From a checkpoint of a small transformer trained on Wikipedia.
Size: 15 layers, 8 heads of 32.
Architecture: RMSNorm before each block, untied embeddings.
Training: a variant of Muon for these matrices, 267M tokens, 8136 steps.
MLP neurons of a small language model. Each row is named by its layer, matrix (down: output weights) and neuron, and shows model dimensions 64-255. Each number is 500 + 25 x the weight over its row's rms, rounded and kept within 0 to 999. Numbers have three digits each. A neuron's up and down rows have the sign that makes its largest values positive.
After each neuron's rows, "fires before" lists the tokens most often just after its 100 highest values on Wikipedia text that the model never trained on. A number after a token or word is its count.

L11.down211:513550512495477536513567491559542436506502486485478447497499467485517502558496486494505506454481464506513544513526526488487516532518510522516553482502526500528514496479521476543494512535528474491493542486494548449495490477545483537456485498481513484523510533501485483468532524505435504478509481514494477502482488539492516506476478526514514485501473488509486508458486509504515538504522507491481473516538495478460493503484501512492509519456502514524503492482495517440474507534459554521511485533484505466504507548483489484483528461527486529462544514482483527485491515510505497559
fires before: ", " 65

L11.down509:507516478487574486486502545494477477452509543548485485514520511475489540490527497526536464433528508496509535530508475525507525487543468491506503475504548488459508500454505502537491526466465469467524518542513532486487526509485516500488529504517503483490525523470478475458572513489490505522501490524529539499480502540499475535482462513484478503499461489459527475492468520477474497513450472556523473515510529542472467519500472473511511510454500505491531521472481482487473488474486476528539495495486516451540497514464483537476488504522503482511518512529485500462484477526475485470
fires before: "3" 17, "6" 10, "0" 9, "4" 8, "8" 8, "1" 7

L9.down88:555560491520526499538524466492516505556516496474508503555460487509501461510515555482503469498492505474510524471509491549498487472513487510481519489511529549500505490489522471528520520493503482507527506494503483462513487491521501492460497528485541475478503478490454497502511502528484488463499494491510461443502535500540529493477522496499521503511519502497497468502516485504511538493499514540541479537506506425506506543492462504500533467524467501543473490537481513542524492471523543483502476500488520496471481466488484501495543461497481540460499484535457516522490503524518534487
fires before: "s " 52, "s" 5, "Bill" 4

L11.down179:485499534522540542463495454466513519519497495521475502521512473501496515540493521489518541526469477490495470428484508467489513523532510484531504547462495468483488538500501498491478427497512493510489522504499514469462492517510483505486490501513524520509540471465502486516484483493520504500480487496505509468544498494459485475511454532488462540463516536530470542497515516483530495491531500547532463490510477532525483506477471493560470457497495475506549502504465514501502490520496527522536501502492471471517515510468509469488547496493520472483495523502434501494532494433565491484
fires before: "s " 47, "s" 7, "i" 5, "ir " 4

L9.down457:458539504503511488468461470526523474440482499476534512515501519508515508488509448449499470483507466513474493513521488526489538454511531501518550444493477477536488514450491521503451489569487501501484500493473524528510470537507480508512471514508441535525528496460484495465502474500549539520503483517515505499503555500540526554512524484496472473517528459503513479506507495521481486541511484427500507534490489535511492551475524525503488510502511548488511510539538518517530515530551497500472492505498480510528521519512502502461550484458514517493467513483503500486537497534523506502
fires before: "\n" 60, "|" 20, "\n\n" 9, "–" 4

L10.down279:510496449492492504468455479509498482541478527515514490555543506516526508496522504458462466481476465507521529508504492483527494489464503517424508499508464503494513484516467495493463520485511492527497540495492526498518491478467505480508523517490518476508523513475483509465544525478480478493495463485484509524495490528467517496492513523493490534544459549477528474503469520492498567480445521499481537531482480523491503545527552510455479493523523515521490519489526468518529499464515481447536499507520477485508475497498516454511535502507519494489447480506482480501506484510542469478
fires before: "| " 78, "′" 10

L10.down52:480465522485516501522508464502491539513481521531517529497516491493490475517476482564497515490512497476503491493482486544489516521501491490512501510464531477530489512450531466493492461464509504523503456496494502502517555500521564540473488511528468490491472457514554518511513518521498513507486481508443472526561502482511505500515500485505506513477480493522472493505467474530526496531458513570488496489541485514490541513525528501502485500515519520489506483474454495505495524512470576519483495476443486488525551517495480536468470495484516529513507482525491491503529476537502490472
fires before: "+" 21, "−" 17, " " 13

L9.down543:468469516499544547470519494493495467526511471442480518540531484486503506551531508479512522500451504542493515532523493470440469495529504529498498506492473494545480469497524493509519486522478455462503492511526519497485466490554512480476517520506501484517484531493517512493483495512480490513488512499515510525528482536515487503527458532502508497499528540535531526513454509534508494536477494589453527502508504491481494457505520474542541469487503475501481501485482484568508519479442520505523490541498494515483525480507507498489495510526492480525450480492480516465533507467515500520
fires before: "of " 49, "well " 7, "the " 5, "a " 5

L12.down163:538503518530494517518494486550552526482505465477492488517488469490510530506504516505522502512497521526554543537503477465500544505464471544514529546500486483464496484502520455484527509517488490536506521510519471475495556499490512497490487562499483516499499522481554497518528470469506492502491531517503529501481494497516496498516518481506510481509506522495505454468437462463525503490474537528524480481541522490523514492528486472516456506496460497494499486555520482497553458535555507498482480506510465474507502470509451486484498516516525559509481518518489543487540472515511447453
fires before: "199" 44, "200" 14, "2" 6

L12.down489:495491484458476510523519500527501500464491545471492498500458489472495500494458511509515488478468516514497464516494519536518483509492538495490527536498456509494460487484520475501514442491494497486515507511518521494488482463464525533522529473468452517497520521498500488479534535513475491468458484475533516481519495511487494514512517509480513479528480531526471446455516484509471456489511472563472549486475521535485473492469520524504548470475537497494501513527471498455524521531513464540484452476522443514515477509516539520495506492500552444481475505513534475489495457506518523491
fires before: "er" 16, "by" 12, "er " 9, "est " 8, "by " 8, "-" 4

L12.down666:510506477495517541479488525503476466501466528461461485502489521458481498483496507483438485488531467524534536508491491499518460503504483496515518504452491473496491467544451498512520487475424489534517490471473481475494494470558485509474488531469475533530513501517491516465513562543514530506559468471510514541498520467469492459469528479481521517486491476500505477512499509501510539495459516485536497435497443485519478453494490508512512510511475488523509518488512461482469501504514512513512493506481491488483480512514504517503589461486499549488472484506491521497475469476483525518
fires before: ", " 33, ". " 19, "' " 8, "." 6, "of " 4

L4.down354:516472546522502489483523506484464488492556495486476516513492542498503491546481471467517506492523521520473478511480520559526444499513528493501514540506474527541506509529470534476495521495533494496499485464567489453522537477471463528512532498490500535510510520485488495517480501501460550451523482500482483530508502458539482481486491524522519458540447514559489554481522531501503507512488497469484477492494547512520504461520531512471497479466571457540485506521515483502526489469507489473498474545477506520530469461490535498506515475500513501531467514550552497482471501476471545500
fires before: "the " 49, "| " 8, "di" 4

L12.down157:542524493530488519447531504527510483504508461498511495437512512496488515526463491535471492482458501510529477515492452507461496474496484512476500488501543510497527504488436502483474473487504536488492528517491509538446508484510514486474508505514488440469499522514482488535500495466513488521512458499492472526489474506521498496537547514484508485560494512477491495490509524476502520466483522453520473524473537517575507531491471505502512476516524507476496450547512466539485514505535492484503503481532494473499504505509520484455497444476463497500485500506538529530494527491511500488
fires before: "-" 50

L10.down300:490481481498510461529487505488476516487470490517493518539519508491533485514496480544457545479511492484492512510521507538489472489507503482511505493472490471496451501460556533497496527512495417519523471459531474509479549481520478503507535490520478458495472502545495481491509517511461473481498556518533493503519530464485519508491508516507476406484512501530477496536491508496494541491560517510527520513480450455495486498498505528498494511545491488483471508531470546460437505500489495549497529510514501488513513502486493533491520505518465525527499551538491505535470488457557521502
fires before: "." 28, "," 26

L12.down117:487566532482478468508512481493487497514480505475492542522488500497498467492526552466476454505482499500496502524498472528502512536505502465483493504505496492495525475521516487507524491542482503489527478460542525477529534495489488518551461497485498513482468515494485532469447492522449518515513466491510537482473557519474522471470480561475491515521508469522497514471475540496521479481477539569493499518431482479491505467495518491536471509516531512463507523523515552520531505502522487528508509488501463464478524548512441485457523468487507497464505506542514508522479493503508523502
fires before: ", " 61

L11.down372:485488487555508489486534493493525450495479523547474521471518489486531496465537509468505499520518539479511501498476494467459504514479490499517512536500509525495503479549517511492495534502477508466471500516525497444507489495521492501513511501491514508522533471498472518523471529476471472530504501535478493490529528505489493513541472484496485516507549526519536555483532478497513476504503497499476481486458531555521546454549497448508493541479457487508504479484531532483513502504517505481467482456498474476473531539498481533492523505481495472542501502486458515499511538535514506521
fires before: ", " 72

L3.down550:516501513489486487461498515488507462498541518508487512494477470484469507483506526498453476478562518472488501528510520496531520523538476505550503518486510470499488516495503514524481540467485476485521486481507554514493474452476501517471533473480497506484509522524554528509466494467476535505540542489506488485535527417497508531478523449479499506510497494460481512477519515499527513496478548446508464518496549458535501527495521512469455504499526489524495481516498506430512487475445512467503465484484514520520496486494544481516514552511483510502528487514547527558535488509470485560
fires before: "s " 74, "t" 4

L6.down376:510529486498457505512528521520502492527508511498491508534473512484491493553506475478488526462483461512479521509493505483452499491477580494461510529494483489492497512476452518451493484495486471512514481443517524511499480511547507495489448472486517494495501532548467514497477503531514510511485490516514456463531449470500504494498481475518461524485481473485475482470485549457490497516493519544506497525516510534508540493509479465513480496525531479507487545499478482474510543504522501503485470480548507527462508485470485540519509522468497468537520538508526485564470475478496528478
fires before: ", " 19, ". " 18, "." 9, "000 " 5, "to " 4, "==" 4

L3.down108:503499502481530529495510509515490519502468509458452497480467542457517486479515481508503546482531448557521518466476522525468525490550502499535495519490471443517451566525532510466486478535496511494557524502519502498473493535515525505467521496517538515544467519515482535523512533532527498474526462511506491526484529515536493489549495472480508467506522482504529486507497482538458525487483523519502544487487502511517456501489522510503537544501509478500506490512500515490498490477515486532494500532477500519488475535521520492501504459522479496531514506488509491529471539467489521536
fires before: "." 39, "% " 9, "," 6, "6" 4

L10.down665:514498537520482486458523505463476469484543518463531520503490499504483459508442493499522487476464532550508498473507514531458500489466483498456471509512464529498474523491471538522429491457504482493543489505487483505501483506490535546520500514501511497503485501478500455504487486531456519523492524516477510499521510536553507499560491481503473552502513513519470506500522502540461461489470455540447533494498455469558456514493510489465494527495482486486502515480445501518475455499501504531490489457459504493478506491480454502536545485451501501495518493498517507487469521494482523493
fires before: "." 93

L9.down274:562509475467492512471426522461556475470487468531496503487505477460541519521537432490467525518487524502489496504492517465505506503484514533492568499493479477452517521466506475475517493514506517496492536467539523504459491483481493505521504481504506510481528517482483493498487492529510527513490459450506515518432487506495511536516499514454547488526510518477487499497522551510468449495518464485513511503485517495484458503508476493471507519505502504502551492456484524480526505514524510484540490465507480505487467511495526479487556491495493485506477495518484501457533479522535509498
fires before: "\n" 51

L6.down130:523473476483528481484485470523502515538496507488464522492473503498498500533475465552503564505481491498464546507510519526509472555510487462491531466538527471521519508511457481485504482502530508493504463512473503520485525504515514492522539480474507460529496478444521506487495486511508533504479480514505476520507489463511521482475528451516494509521480515538536428485499516544485529499509511568493492489515532492498510526481514491518546510482482501521488492457493479492499475493447502476484504492502510509496504489504504511494522486450440475499462552455483475548497488535444505481
fires before: " " 38, "ISBN " 5, "2" 5, "N" 5

L6.down37:442478467500529497492498489507505470518516476488465497474522507512527512520540514472464473555466508471509484497477479518494482514467525504522514437473497479488519515517485520495557528513478457483499546490500525536473504499490491477471514488525490495455485458478481497477499496483452492550495481518472543484520492494496476533520488461506486537521487473509497475498506502494484516517471474552545502473509462491535502509459515524511485443500460515480502516496490521502510517490504426467499474504543451556488516517503524521505530515483507560491466527504475541487486495504455501506
fires before: "the " 34, "en " 7, "y" 5, "his " 4

L2.down456:500453499474506453482500540493473512516455534531488471526520546567517493514523513448514493468480483513506486532526524511483458520492460470506493466495537483455505502440462551504459493488469478485517485503524488500514456492473494496532503540491415446457490495511520481486495507497423512490460490505513538493502526500541503506473506509499524567547523509497483469503518474517470496487497495457495481479559484517528527497491492499509517543505472511488472528513542499509480488498509485488473520504487465456472516459505501482483488510496533470533455509510490516497492480504519546491
fires before: "\n\n" 70, "\n" 8

L11.down334:531498497461506500516515442497494523476532506525456498536556498543523510547533490493513474524454534533517514524495534522493522484522508454477473528481519435509508500471498501541446497540512511489514542516499509465468482473499495494505505492512518495475471452468493510513540497536485500493505463463514488516535497489499479484470511532505521502507533508505463465502489467459528497482426471537517510510488523498461483513571511496522523483470452519488485516486509515466519551492492511474527535468531489465478513519519499475514523490478477522529491488516495476511483491515458498480
fires before: "s " 40, "s" 8, "ers " 7, "3" 4, "our " 4

L10.down701:501486533510540476515514502443497476491492536505464453512480458502482436492486488549497543479479519442455525511489518470498487525504518501476512490491436501489473477549486447529492480500468487544505505514467510521503499420460512447547476522517489523500470511547446510512485511513504489497535514521465486464483528495504519510523530495487504523495475463484478539516500474509504478476452485543501519506516466491539501476506522489548514480527502496512487495501492530478476497492502537501514535517495470496468509522505516497460503497474522545497479456523482492462507514512514499517
fires before: "–" 53, "." 5, ") " 5, ")" 4, "), " 4

L9.down583:497519513520470504468494452485482470447450461537496441503505552521483477502476495470476512532513536515509496513534548491528505518494506491495497513485474515458548490453524507497513525487511494497512515465518499469518527475499533565511489515470484470519469510477482466534537497490498545471490527496501476468502487508513526496470492534503473506493462472477466504527480508533503492464498473501527410497528492495554475508506493543523537516508460502552502476525503479491520488475486502500516461513529488525518517490524492525529497541467495478492493546496512509459440504485501461495
fires before: "| " 28, "." 18, "R" 4

L12.down576:526472489464529504514533506460488539491497485495517471526446469517487544501501533492518489513500473484508488524507524518516478469466496482502476504498464488502494488525448508500493511511474497524523492475518520535498484529487506525534560534543506473479506508525452517526530473533501458519494521480542486520459511476512501458474512456475504493495483543496527487456500487504507485470507559577503495484541500470507505556499486514478523449545466452493515532472533471498504485473468510518545506487559436487462507528504490520502537522499482488469507493526441529538455511511501505455
fires before: "i " 20, "7 " 9, "i" 8, "ia" 6, "7" 5, "8" 5

L6.down439:488513568540492484491467473538512500497499527525500491468477498534489478558543478494484516485464512456479526483519465523495491483511480491487523514518495515490490494404515453545477522499521480480517533539525522525466514484513468507485520459528542520465492526507513497495522476514436464532529521472529503481500464478499469523476538458502489487466482495504507512503479539515534475509520564506503497516521515486523515501497482518543505513509510520508533518452463534517472493473438496503515490510480498501512512497519462460493503492474455498518495540540512507511453485453497512551
fires before: "s " 99

L10.down153:491509531478500461514509514495499508484520482477535485496524498505512506539522535494502549471547478486477480539501465468490563498496521505495526470470556500483486493479489525502465489518501526496479500492517513526509510480468533506499498482542543463527509523460510511480534481544529501487522466479507478533453501526488511519499489513506537491501526508528478507555504439469449479489469507565499502511506520475510486483482508541530537551494501499507474526491496496496499503522506541526515501521529505510486511545455566472491497500533476494499476460512521495459454510503505514521
fires before: ", " 53, "-" 7, "lo" 4

L2.down180:491466502537494526519529502531489483475494531449528447502538461524487542474458462453537488458522495497478522489473507484521504526520509526531557521505484506472490504466512533459519478481476469467535473474508502490465502510478534521483501468480472501517480494475557467514512470477512491479451520478501513507540507509461483490472489489490511489519508480509487488496510477479492543478489448508544460482491483511503526495493484455506473519503500480512511479481459492503529551503487501540480497525483498465509544511510485497552502470489504469540472496522471544470451490468532532478
fires before: "\n" 33, "==" 19, ": " 8

L6.down20:505505503535491491504502478539527518463457464463523527506485469502505476522492447466566537517478533505480513517502485471519525506477495496458481523512517464522497475555482519485471476461514470528462458487522510510494466519467536467505489484507506477494512500463476546467503475521519530503487507474438485473497442531500515531508514490553462476512495490471486499481518514566536503499508529472483528500498439500473451543482531522493518492484506519471510502510506482517509505492502493542488508514471542526485508518544489461503563492491500492490502499504485491518474547469485520508
fires before: "| " 23, ". " 14, "|" 13, "an " 5, ")" 5, "us " 4

L9.down382:494516489498515495526501487511496507524524498551507466448504490499554507474509516519472501523514507500507499449510517508506503467467549532514498487504496519493482518469489476576483488489494560470512478500501520495480534493502506531491452497518501478498514460497533495472495522496487533508537470499510472526570504521506508471503502472527533505501486520519458490540523540485444533516514492581496531481476515523503456464539480528495492511489487547486500534479514495563546488490503461551535517538504494516450522500488500446506508464463491531492465488546511505503532515522477528490
fires before: "to " 43, "the " 11, " " 8, "$" 4

L10.down547:509545498540476507523517520533532496479462526487514469529485525523501464486504588473520454526507497481525500491537506488485478515496501499520538493470466505502470524503509498493473489487467488522494488504481512493505474467514490530475504455511544490528465519492467503496500546516540474529456460519520474496476529482458480483459491478524530489483511481508501536478488541517473518497504460545545469517494487485528515494563473512511541536480512472483476509423525547512464463488501503490470493493459467477454495564498496502483506463512530483507534464485482496504521533518523502510
fires before: ", " 96

L4.down611:483477473495428494514469544507513464510538514505516527478494536546480474532522526483513505515485504511489510508518526499505526446519480494531512477475509513474529481504518483525515504534545523472528485524458449533504498484472499520471488498525525458518481521519488528495500520506462540510498529491467551507498500496526504497464486525449454478480512477491457490484511486451485472551474509525514526483487503481502481489436501560499514478497471498537554485483485491476491540514486525540496504499485500473461521539479515495522461501504479474509504510489493504482440448513499512494
fires before: "| " 29, "." 10, "m" 8, "|" 8, "k " 6, ") " 5

L12.down632:550503508481578491521498476476514490498508525531508458489436519514498517506496487512514480527466505513511514469495515517500494476492535550479547467522509538489500510532468497489479498476495525505498500508550489474489499511547504511479485446548485522496501498568507499518482532512535478483496502512565524465499473522454471519505512493502481527520461485520505467505528489485478490524543511525485509571576490493514474482449473517525486456475465501509476484498503446500455515470497496515508487515532499546478510531481515500473506484505471511519480479497506473542472501505484555514
fires before: "6" 17, "6 " 16, "7" 15, "7 " 14, "5" 11

L11.down649:494487549451473517487482519507488503484490457490529554487492489501545521500458504494430499493539501516560501508491524526488517510474500490456505496490520508499494537565459482530510473501508507491494511514484545486505472512508533492473484501507474499485513465481489537492496504478503535473511482503510513483501479488486545454555503562490528491469501497534458522535536495497501533553481487576479437484520482515455505488492482496506524484519480532510545517469509511495494437533480519517512479481448496511500520533495505532482504539450504508463490480525489503504508524471524486548
fires before: "s " 96

L10.down113:519510499508543513483499526535512485501518507503490545498486531506528484536503514502523524459502508501510533481528450510499476470479510462502535530518529549472512494531452503517543525510489509485509488466545538468514500502478480521493507500505475494501531512482509485477489489514507495507490507498469488524460449474462494528551502495473503470495502534492486480473494559508467515489494503496482468530491494436491483532538497501528486499535530529502487561459524537536529514519477506462520484479487496505526505447492505466512468503509479471464494499491519533533524507476486454534
fires before: "| " 75, "|---|---|" 6

L12.down608:531505546499513520494496539516516486504500510473498476495450531512515469490491517470504481559500537492495549505514523464501493477517547493488525493512483481489513502450544505463505482497534509515474484512562510447487500511491561517518514533503480519503533510490513550569467493529483480511512531493513491508502525494475498478543518515496503504489477480543497496547496505526499493507464497568471521545528528513478470514522514460535487507510537514499518513455451497487487533513492463495524504531520524514448487478514528490503456536510469520514495534461542525480479481493487484494
fires before: "ed " 31, "ed" 15, "es " 11, "ing " 9, "e " 4

L10.down541:516527502458526479483491567508492492541516540470486547509492503518491483530503486472548535489485485490484519465528490461515501491503509529454496456509490474487537462492468463521464492540477483496522514544497510492506494521526467493431477492481494518462488470514506471465500521465540508495467492538485523498513485523467506488509522525516514471525516503504503448521490479472432504545510491531497519545496556516519499530480451516523471550500482530528499518510512532481540455533522484519489525478518470542521512490513491484521534501484460462529492506495517459464477525509484491507
fires before: "s " 57, "ing " 7

L11.down249:533529529504475496550518476484523511489503518487501464510531530507449488519524487459520519559484534488517509490515511491492538532465462494526505524492466519498490488462473510506452517525501494517501491494487489535428507483515495453497491468525532442502490546514446461496523511527515481513505535491543506487531514513508448515508512534509483438466519498516533506497460491477478485512489483567459519496519489509491484516559467505425515486482509549471514448504509498521520452491483489532469510474492482487483519480523542512497487483532555509508522494518509494460507501487512548511
fires before: "o " 17, "ot" 16, "ot " 7, "o" 5, "an " 5, "an" 4

L10.down373:479476522475530533514470525521520522520532495470503456510491511491506494508493474487503452512453503522476529490470523497444495493481468490496466524483514509511494469518542511525507496543496494481521459509471498503490503505494493452498553499484480482475495483524536483523482452521475493489513529511482515497464516533518500496499547507473530454467506533496460508497526441475509481507482474580512551479554524460477470513532456539500478546467424520451512506496467544482518526465486462532482493472524496506484513491509485510531445491526503497516495506504509505520441509497461489527
fires before: "| " 53

L11.down191:503513486546515507515488509491470477509519473537508493492491520502500481503512494509478497543512484529482520518486527489523469474497466497451498495470482520476507454491488517491478527461483521531525550506511590504480497493493542504505477509508427503488546505501483520499516503464509487497503519517518499524530501477479487514507492512460468551499483501502498509528502477496534483476465508597519555464470493479484496499496514496485488498512491516560502541506518480473514496501515463494489498513462480492521460525509485545565530501463491545501497547495502509522501524488511476497
fires before: "| " 55, "(" 5, "by " 4

L4.down525:449504530455507492521460487486474471539524533428510482519533468490491497502502508527525535518494505516511514505474484458489496500476474497494467455512514506457557520565459514506483469507487501511511496518506499485492488517501507504462492465486521513516473475510495464543512504514514538485464504499491527475506514531543524483509511502474512462498445493492511527491484505462501494529477481454533525512546530453474497495496508482514511500444489454479512501549525516521469476493524448484495483482556495533475527484501503472470488507499498510477524512454481508482464462523510526486
fires before: "| " 30, "fe" 9, "old" 5, "Votes " 5, "West " 4

L2.down325:493471528484502526486509478445515500490533487456522509500507521468523458469509512569540498519503475510495488513459495506546488509492478461530534501522500521502441493496504462534532484471541530478531507532489456481501478511476539467487471529510522480498499450518450475484506496549502503495462484452471503570506501490526503494487566519496499498498490459504510488450513471517487508527520473547475496492510511505498518531478563502441497520510502484482517487493492492513475477508510470477497474513556520536517475542530533476490514517546510468505536468517547482522488519494484470507
fires before: "." 30, "% " 13, "–" 8, "States " 7, "," 6, "th " 5

L12.down605:479522497508507508566487493508479536480505518496452499513519542485495480502460518539466513522479465500483485536532545526490502486513435486463499459512475556522477509508515459498526535526504477515503489515501479466452506476526483493460476514504532489489529477458488494522503483506482494535489485486530474485513517542462536477498481559486541463485489525486512468521495468442481501502537467536472489514549479537460512527520478485521506504510535470508507534504509486484528521448502504506493489493450515456523492528500555511479518497516489481496482436499524484498504493484489516508
fires before: "an " 31, "an" 14, "ani " 12, "ese " 5, "6" 4, "ans" 4

L12.down451:531504488480512466465484496511527536484522541479466511481490493472482499497537522446510477509477526519523503462523510538526525517474476507477502489484490449438519512523522503489478480504471464481499514508520506488467523491475430519509535478450451492500472531498510511517509498463501558532515500504476534552508513525544477506470505523493504499512535515473513514516517528479492491486478512595492490498504484517532560486516500510533503485491522530495522475498490541476473504484533484498522458488521502503550537498496468504515463488462551507480476474521521523478475486497512492473
fires before: ", " 27, "of " 13, "that " 10, "as " 9

L10.down485:516474505521498508505460487510544556506529519499487501488466511507540500529494510441537485482488512414496499511494499540500521508530486512465495538510489543514502504536505524503477486493492532480484466517515532501511476492489506505430502516483477515458494466491520462521483530554457497455544535537535466502484449450480499512516480514471509497516513506515489529513525513511518429500480470515502472513465482501484498512480563503506477515519513498484486508469529525503513460499441532541493509505452505499525498500494493459483456525485496501495507462497435535453498490514515504538
fires before: "to " 29, "as " 12, "for " 6, "by " 5, "in " 5, "an" 4

L3.down355:539532504517445452486541467501488490513472477496525539564525507515507473510508534544455476500492517488533503520520512510495473506512466511511485502505463501469558539417515489468512494506522448536512513476464497482512463472474482556488534477497474496510511504488495456503505472517461512558503491485508486464461511525483500511515482515469463494452481475505487460473507475541527491463532536545506511466505539503515534507522488511514524509521535531466521490463491486511525493472536487505467491501478518507533542467480510481482500542507525500488495488487510482459487517531473522491
fires before: "201" 22, "200" 16, "199" 10, "202" 10, "196" 5

L10.down450:518496441444527545484488442499515505525482511483450452498468529522538487474467488485518526453517529483502495467522524491499503482464505524507486490512470463532500486502522532463504470461499491506502492516525456480478500490527531501507488507528522501493496512473483480484498514473515478532492457522503498536519486474504501501527478512519481515474504507523513497449518495494514518492524505616483534529499505502481501504482497492511480521546515493533480534468493464478454474518541505494493503492504488498490482478535525507530479520505488522529500492494535453491476498456524533474
fires before: "." 71

L9.down353:518493491469487504531533459490562477482500512512498497496453493455516454484511488490480481471479509493539506522518527537490457457526465493523495458528511519535539517474494501534474540476504470510519519527517492481498478506535538519511502534536533501510552525499503497485467498452468552505457462493497509485485534520536470478503503490520541519476473497498470472522470490473470446525520489464506461510478549508517487488513532528482528517499502460513510490529491488513502528492514487519530498557467517521487505510512507533491518505487436515532479496505473464479486517501521488486
fires before: "as " 24, "to " 20, "for " 16

L10.down599:462555503520509497490470499521520468507512552494504498502449482506462477473476474506536505518478525492512532477495481456507483522492518474464463462472469507537512527456510494517497459487478529544522496496506552511519546515464517470515501522480507487467503517505500529493504549539510569534496482482493542464511488500455513468467510534489514477469498506496526537508494532491429462475505523512484547508524513440538495455539475482475484503530499509489495529520491503466501504480517515525504504522538438515522471500478475513505453539449474501466542527470498499489465488520501474533
fires before: "." 65, "″" 6

L4.down179:461505507521450492475523502530495471506533514509494493490489478478470510478511482513487481522473511523541492515462518487516486512432471515484540462521518510521486502470541506498521496457520516473533478496499533494528470489473509475494491516533548520526507490511485493483462515541482492529453499551475511487484515525484556508573512521501501482480479503501516565517463533503497510502495525549505542505502483488459511493514490502511494461525511453506493519494534542468513537476497516514515492484470483512476555510543538496561492504532552511504531481539521455542465518477526472514
fires before: "0 " 27, "| " 24, "(" 14, "1 " 5

L9.down364:514533500524463512493506500512527506481501507480499516486515453498515499504550513495503490488483523494435541480535468475473488517520529530508521473469496513527522509523519497492491463520503538486515475491535479533468493515521523493531536466515487501500508527486513527507489507491503516489515478505489496507485458496489501467563527520470482513502525537499545510488519550447522511505485525597522522536481558493503540504502467476521557510470470508494487515510522518507513520510467474469510455469519543550461464470492562551482532485501488514448516465516503518506493484496497519517
fires before: "ing " 20, "es " 19, "ed" 15, "e " 6, "er " 5

L2.down615:521470506532522483524513480459514494516486434507475525416484503511510479508499497469467468484508499479502502532492504511489554507485501504465497502471496516510487522437500503475446500521486477545498514503545479492501487508532454477514525517499493487477516475483522526524507489533479518501496473524497493516480488477512547489482463547511500496475527514534516506515501501505448508523470524527472499473472457518517467500516530546511536515517465509517512482539475474553484451465517478545513481497564459509516482517493490498482509493464546499448487471499508465458476507478475482511
fires before: "." 18, ". " 15, "–" 11, "-" 10, "," 7, "nd " 5

L3.down509:499546530487456487527489479504520504498526487475478502476514510521509482518510504514484522486485543485478522481547524534504526477487501473525489471513494503474469498473481513473557494488570508518506535461509515473479543439518525509523487455480542497502491498469520503507522516534505501519506489521537448468494474484531478525525507510448430464527523458447492488495540453542508475511460499439520556534485489471504521485490523496502487502536503490460450491527481504491511512493458484498443495471517516533481515470464464482513507475471532517473511518492487533493507539510527478487
fires before: ", " 39, ". " 13, "." 8, "==" 5

L2.down96:576501469482460511515527461526492497471452522505477498500486515545511493515527508544485470491442505464512488511511488502509504545493481522507532460495516516539515499474502465529513498483487493504477525494514497488537495505527475488490504503537518492484485491530485498501516477522490505509496485538496505526505529515529446495455511465520463483525502479485463500476469493466479500553519512520470540495482535478538472488458523496524476468545475530496514508447498506494522532521512510500474524467485486485489495551495540517526446499463502490500482461528500508520440504523524515465
fires before: ", " 20, "ip" 13, ". " 11, "'" 6, "s" 5, "hold " 4

L12.down651:503500496493492512486497508485495482511501515497494508483502523478483484499489488509501515499482489515508511495530508484487506479498513503492500480492492534487502482669526490490482493522475490503521516517513514508520513489492486475515503506491460482479497489496492486515509502499499506537497488485493499472496520512500504498509489468495507496480520511494510510507502526509516515499486483218500469491523478491481511515504505487506510489502495499530484494506511461522502475498515509500485482482511508490496492513488484505482487509493506486517516511498492503485517481488512523484
fires before: "| " 53, "- " 11, "==" 7, "\n" 4

L10.down499:507519526469493494487487491489561503526546499526499490515504531491488491497491488516500485516539456518506486524475475511542477469501501557446502513491429515486512515497511489506443493484526487486523496520513489519501478509529521518516505520500505531493483495529490548466530506479487503521542501494522510488508495532525500463543525547523498529507504532524487531534461510496469516474488554518477516532488491511511532472535512434494494472453449501509465492510494496464535532450468538482507478488489495512500507472520498449493535553496531494502494484515497472500495479495528528527
fires before: "ing " 14, "ed " 11, "e " 10, "ed" 9, "t " 6, "ing" 5